{"d_model": 256, "d_mlp": 1536, "activation": "gelu", "norm": "layernorm", "tie_embeddings": false, "parallel_block": false, "init_std_o": 0.00454, "beta1": 0.9, "weight_decay": 0.11, "warmup_steps": 200, "final_lr_fraction": 0.05, "doc_mask": true}
MLP neurons of a small language model. Each row is named by its layer, matrix (up: input weights) and neuron, and shows model dimensions 160-255. Each number is 128 + 32 x the weight over its row's rms, rounded and kept within 0 to 255. Numbers have three digits each.
Before each neuron's rows, "fires in" lists the words (lower case) most often at its 100 highest values on Wikipedia text that the model never trained on. A number after a token or word is its count.

fires in: "first" 36, "two" 19, "one" 9, "three" 5, "second" 4
L2.up923:146148205090076137106141143101159091143198148144070159047134126147100114170168224101134121140154123097118113162083098130104155114105143110111152129194135104116137142113143109140061185120164145133109094125126100118141141087115156103107100117131168143134157116103118081102109116132141110126

fires in: "by" 40, "was" 24, "were" 11, "is" 5, "are" 5
L2.up1151:162100057123111148140128154116106167083127115171201144126157151156142148157117163133138122144144094173111114141145121073145083147128160101127172141158088160116101155106107100129162090080063123143091125079132062099108194131108047152135139099099178140117105147117106168127060094107128145132

fires in: "republican" 18, "coach" 15, "published" 8, "assistant" 6, "company" 6, "appointed" 5
L2.up278:123114095125120077116087173120130147057121181137145118148126171135079142147120104136094129132125142096166171107101142140162094125173110120067058154135125109172152114084125141126093063146150157133146151045114130107161142170174161151112114130136148131150145175086174159138057153058047164086

fires in: "before" 18, "because" 14, "became" 12, "being" 11, "began" 7, "becoming" 5
L6.up639:110117173159099111093127094116107184101078174201128110120137166121126118112138113213104179177153139074088121095102108130114157108146135106176076098146096170136139114120135122089129172098163155127135124191099158082157099090137180154192131161133149146146130128159199130122073113152121072185

fires in: "was" 83, "been" 8, "came" 4
L2.up172:099159129066138093131146128141163075115128140140046167082145152096111071160153088098175122078151093168114241107117114140148100097115146096149153143125162142146134135104148127123108128090081123165135110158139108101118150135144178152156088114144180122090130149106102140138141104164129114104

fires in: "of" 69
L2.up94:123138185165126117141101163206099093116132135104140203141125104169038171157133143137113072103139129090114174130129115155102135060090120134137170150101163155084121130095094142136132146125051141146180148116176128113148156170163126190106102143175125187075128123099087177077135125068146117120

fires in: "from" 29, "japanese" 10, "japan" 7, "region" 5, "tamil" 4
L2.up938:143062130144112130141139153082057103102124071143099097128086143115107115136169080091108144161070147138120122127043163111162147108148154079143131191110166184187153135144138151124080077116170103111142082169099105127069164142139078127087100087187148191124164096113139098145102134137116166139

fires in: "best" 17, "band" 17, "own" 11, "website" 7, "owned" 6, "bands" 4
L2.up1161:128161143163165149084123085152174085100100112130165150104106144155134161179138182120152080079138143171170105058142136139060056103098137078149132133096201167117107159099118134108109071143090113121098090118121127078172135128172185163155154070164133144123129123174092128122133089151150127088

fires in: "and" 41, "mother" 4, "high" 4, "about" 4
L2.up344:140077118103148155145127229124132154131134123109131118110149193100135164128076160144068142180131097189117114038121085059156108130223080090144122183140145155129140154132126138130159091145136133113124124099106143068137130142161142117107116113085101086086067165093141130113155118172151115182

fires in: "water" 13, "men" 11, "women" 9, "popular" 6, "population" 6, "children" 6
L2.up647:187124125121070121117123133156081111118125178088125137165104138145126151112137142153174111139195160119155152090135142118123161147086111100165173071222096129160120162186152128095124158174100086069081139116073141107151136071139137176133097118080159161107168104130127111118147147135148064129

fires in: "band" 18, "0" 13, "bands" 8, "to" 7, "randle" 5, "results" 5
L2.up712:082110156121116124126134144115057127129151078143158108110130092133120144133150125106143117094164122133211151211116192094137138110127145128181064115148166132118048172063094121134111132119083098125117141103177082105137137107124149091113145116145131087125176153154063101155074137140188107116

fires in: "of" 46, "at" 7, "same" 6, "such" 6, "from" 4
L2.up1235:137168145083171111153036118129165120185161160181098097185113175093176088158146136108166141123139097127070174082133103081093112113094106132141111163133161116137125129135101191133154088105108152188125123128131105129075087093206179096137124081157134114164123081094124131090143139125117148130

fires in: "several" 19, "only" 15, "same" 14, "became" 7
L2.up1409:159173081109093169146116133133164096135155166109107071128174144121108075159140123189110110113144071149109158148079146129121113144110172144182212093121138155087102158095165158139107127115071095152095149188147143142107162099120096087133106138158131110156159084126114121131124104111115071122

fires in: "the" 14, "was" 11, "were" 8, "households" 7, "or" 6, "to" 6
L2.up786:109146102099157136157121103147145085140136131147182190081157090105148136127104121205137149156146073142067150182119111153136103143108125147139167054113140124224162106146144114110129121103092087163124148105120123123087137098109155087115131145119100128109127117117046097080132074091138103163

fires in: "that" 19, "a" 11, "to" 11, "while" 8, "white" 7, "will" 7
L2.up1065:099105142123090142109115149090130156180055089101128129132122112187186155160165123156129103120111092130109171093186189063144137152124130171158096145057173153097064188122116120108133118134093102145141151128131114094098136117072093134106162120125149127139119108126081128204105108115183163075

fires in: "time" 22, "due" 9, "title" 8, "term" 7, "division" 6, "takes" 4
L2.up1432:111135161133152092142132110157184131127081158117137125139149120080142124117149175174107086128093143106194153140100127118144162106111140091135126136142053125100160119097118137112149082119115131093131099063070098164067126127194097218074147130114154113041124152086133112070191134130140151147

fires in: "with" 33, "without" 6, "island" 5, "had" 5, "have" 4
L2.up361:080134140154074144138094160126099092141095108148149133056150065091087135159131041059116109095147116109200135121134181154094131110103122169146101127139136188170119165102130149140147173078118112147134127110123118128177129122117111202095146122148124113158153140097076131136107156121099143092

fires in: "in" 22, "for" 13, "was" 6, "service" 6, "force" 6, "from" 4
L2.up503:141123155109131074086084150203084091142149128116107121127126097171165089179183070180165144116167052083115086158050107141147126167176167139144113126181160138120121106123183171139124105134159093119162160112176103100126169105106123121066137106080116110153123117136112140088150098096125108171

fires in: "and" 67, "or" 5
L2.up1492:153063158151097177111115135098128109125135140133100134185149150173087121151129125088059136132094183089107098084120131118157123119112082131151185148084165136079159153064146142187120096136138138146110104103103157127167161096153127074123058128123187114139094040134164123074129098134156087146

fires in: "of" 32, "people" 23, "republican" 15
L2.up543:117143115107138141081136133114082117181177123126210095142157174145084140135165109080122121166138174130112135191162079161109158124147155141141116120124135118138189096115145132115128143133171141060129147067114121144156134179137115135118134078096150159158163097137200145152104098094082097111

fires in: "to" 31, "3" 9, "fish" 4, "five" 4, "5" 4, "9" 4
L2.up926:118113135072093144097128115086102139103110118072102096125073033155162078151094103109171081167209184153135109143110125169128142151146115150124148076162188175133140171067146131170084137103142192145071176110161142121142094135131126100124120153085135076130128116108161146107169103155148144173

fires in: "most" 24, "many" 19, "may" 11, "much" 6, "must" 4, "mentor" 4
L2.up618:142117131104137150143154186142104070152070197152126106102138131153162164113120158159158071121100169084134096125167108037159175190126112088130118100137121177067109117136150119104153136112148126058134122060130095168141117194097143106103096180149128129071124107143072078124109209089101131151

fires in: "of" 24, "use" 12, "used" 10, "as" 8, "joseph" 4
L2.up514:150084137136180051137115134191143107142121121041117138091147102110133128145160174119129081114109154173131088142159192131172100138110106157115116145139119124142083144138135077204152099136126101153140059144192142141050171106097128196093166104165082133123080139116169129108078135136107137093

fires in: "has" 28, "have" 27, "had" 20, "with" 19
L6.up838:113099087143192139071184118156113079139147171154169196120073096158117171163078054098101137122139183125126121098105136078116093151088136122161107097092112091165109137182162118086139129082124105155119150135159139137153116084105103157138152163099120078126122189142096117109121144179070075114

fires in: "the" 64, "of" 17, "a" 5
L2.up1022:130166128154166151156084172127117183166179167119127114123090118147148122098147163129116062145076150136095114052146095164130095127141138096123159131127164095147167122205142126175138096115174119143099115098190123159132123144146205099093105136198060149207060141142161078144153144097182154119

fires in: "would" 34, "can" 21, "may" 8, "should" 5
L2.up173:177106118101121138129173057172138118164047168096122174138074196127191104106149109120115167191144092118132180146158091094115157104168126124116115141115178127148178101163135107103167162133105095095134127099151118059100091119146111070126058109165129118130125113124107054108107170109152144140

fires in: "to" 65, "can" 12, "would" 6
L2.up158:121134121131126078055161129065105125085075115109130115169102157108199123096146121114096171204097138143133111158155193102180130097141188156131146134081147151141109135106124186084125115092118101105085160105133146098117114130060092181136144109127091107118089116114178072131168104110123195189

fires in: "the" 38, "that" 11, "this" 8, "in" 7, "who" 5, "from" 5
L2.up1246:151150121060139096131117181109110074132100086104094105158153064141221152176120069194124083123159136114098140088155187122133136159127150156130188116116191120115123078148166173124170133120105131160149130126129144097102141124076137148135169101091121143210155171155146180130103116114194113120

fires in: "are" 15, "as" 11, "t" 7, "will" 7, "island" 6, "were" 6
L6.up445:093128124161136162140173123128115187109119143093109087071158117147080116157112105162084133133128085114098117124134167116084114130085105129154077077164149209145142192166183138087148092122164111167134167162196111176184131068099147120034054125165116109127131159117116113130136066132091133139

fires in: "that" 100
L2.up1365:111159175131158072143176147100170137148103132088115143166140161111172144131150101118175134105111199098144118135169137157148105114099150227100133120111121126068105132105148092163131139112077067201043153132137123162137135088136188116068131147166215144120144120129144136160103144121136150104

fires in: "being" 16, "king" 13, "to" 8, "known" 8, "living" 6, "lower" 4
L2.up1181:156084093085148162091161146137075160150154149090110065139161106059112155200107149100126143112147134088117136098175076114085138092114191115149091094182099154099116178155115136139084088158087146109035080149106176145106174137167122113114197105167105103136148121157144146131112121082142161107

fires in: "his" 40, "her" 17, "best" 5, "badalbeyli" 5, "by" 4
L6.up912:104171078186141069098102095142122142097120146100094096140177137147138128111114081126121126117123154106140147059148112108161157098109110132119149063126109107138158066151145124123112140154070206119091144116150174143132125177166180167145104087092157120107139157155146094083140099125136117170

fires in: "was" 45, "is" 18, "become" 10, "because" 9, "became" 6, "been" 4
L2.up1422:085093113113156153086159093068141121112074148123119127117160133132147078126169102123126119094164134143043099111133077167091111172116126121133135145164145166117160116120144098076142055077168118180142159105194151088145128103127166119107146115093162077172130152160103146162141064131133146157

fires in: "new" 18, "north" 11, "south" 10, "philadelphia" 4, "northwest" 4, "ohio" 4
L6.up160:106152210121148168151102166143113168201137123140097081130124145154138116119151080082120115114063134174118152093118152127168116071099144076130184071133186149166118186095162119138191109056112118106075166189092092138130121137082107131131161125119128146106163160163172065139145130115119158181

fires in: "with" 35, "for" 19, "and" 6, "different" 4
L6.up1248:139102086132132089093101138119151096097099162144151108100178143127107157163174115137121076114118161085135142151143118114125103167093088119131163136185121150123255153131143128113165095125130113187114118147060081099154205098204101131084164108096139120183121148087116193139177114141133053104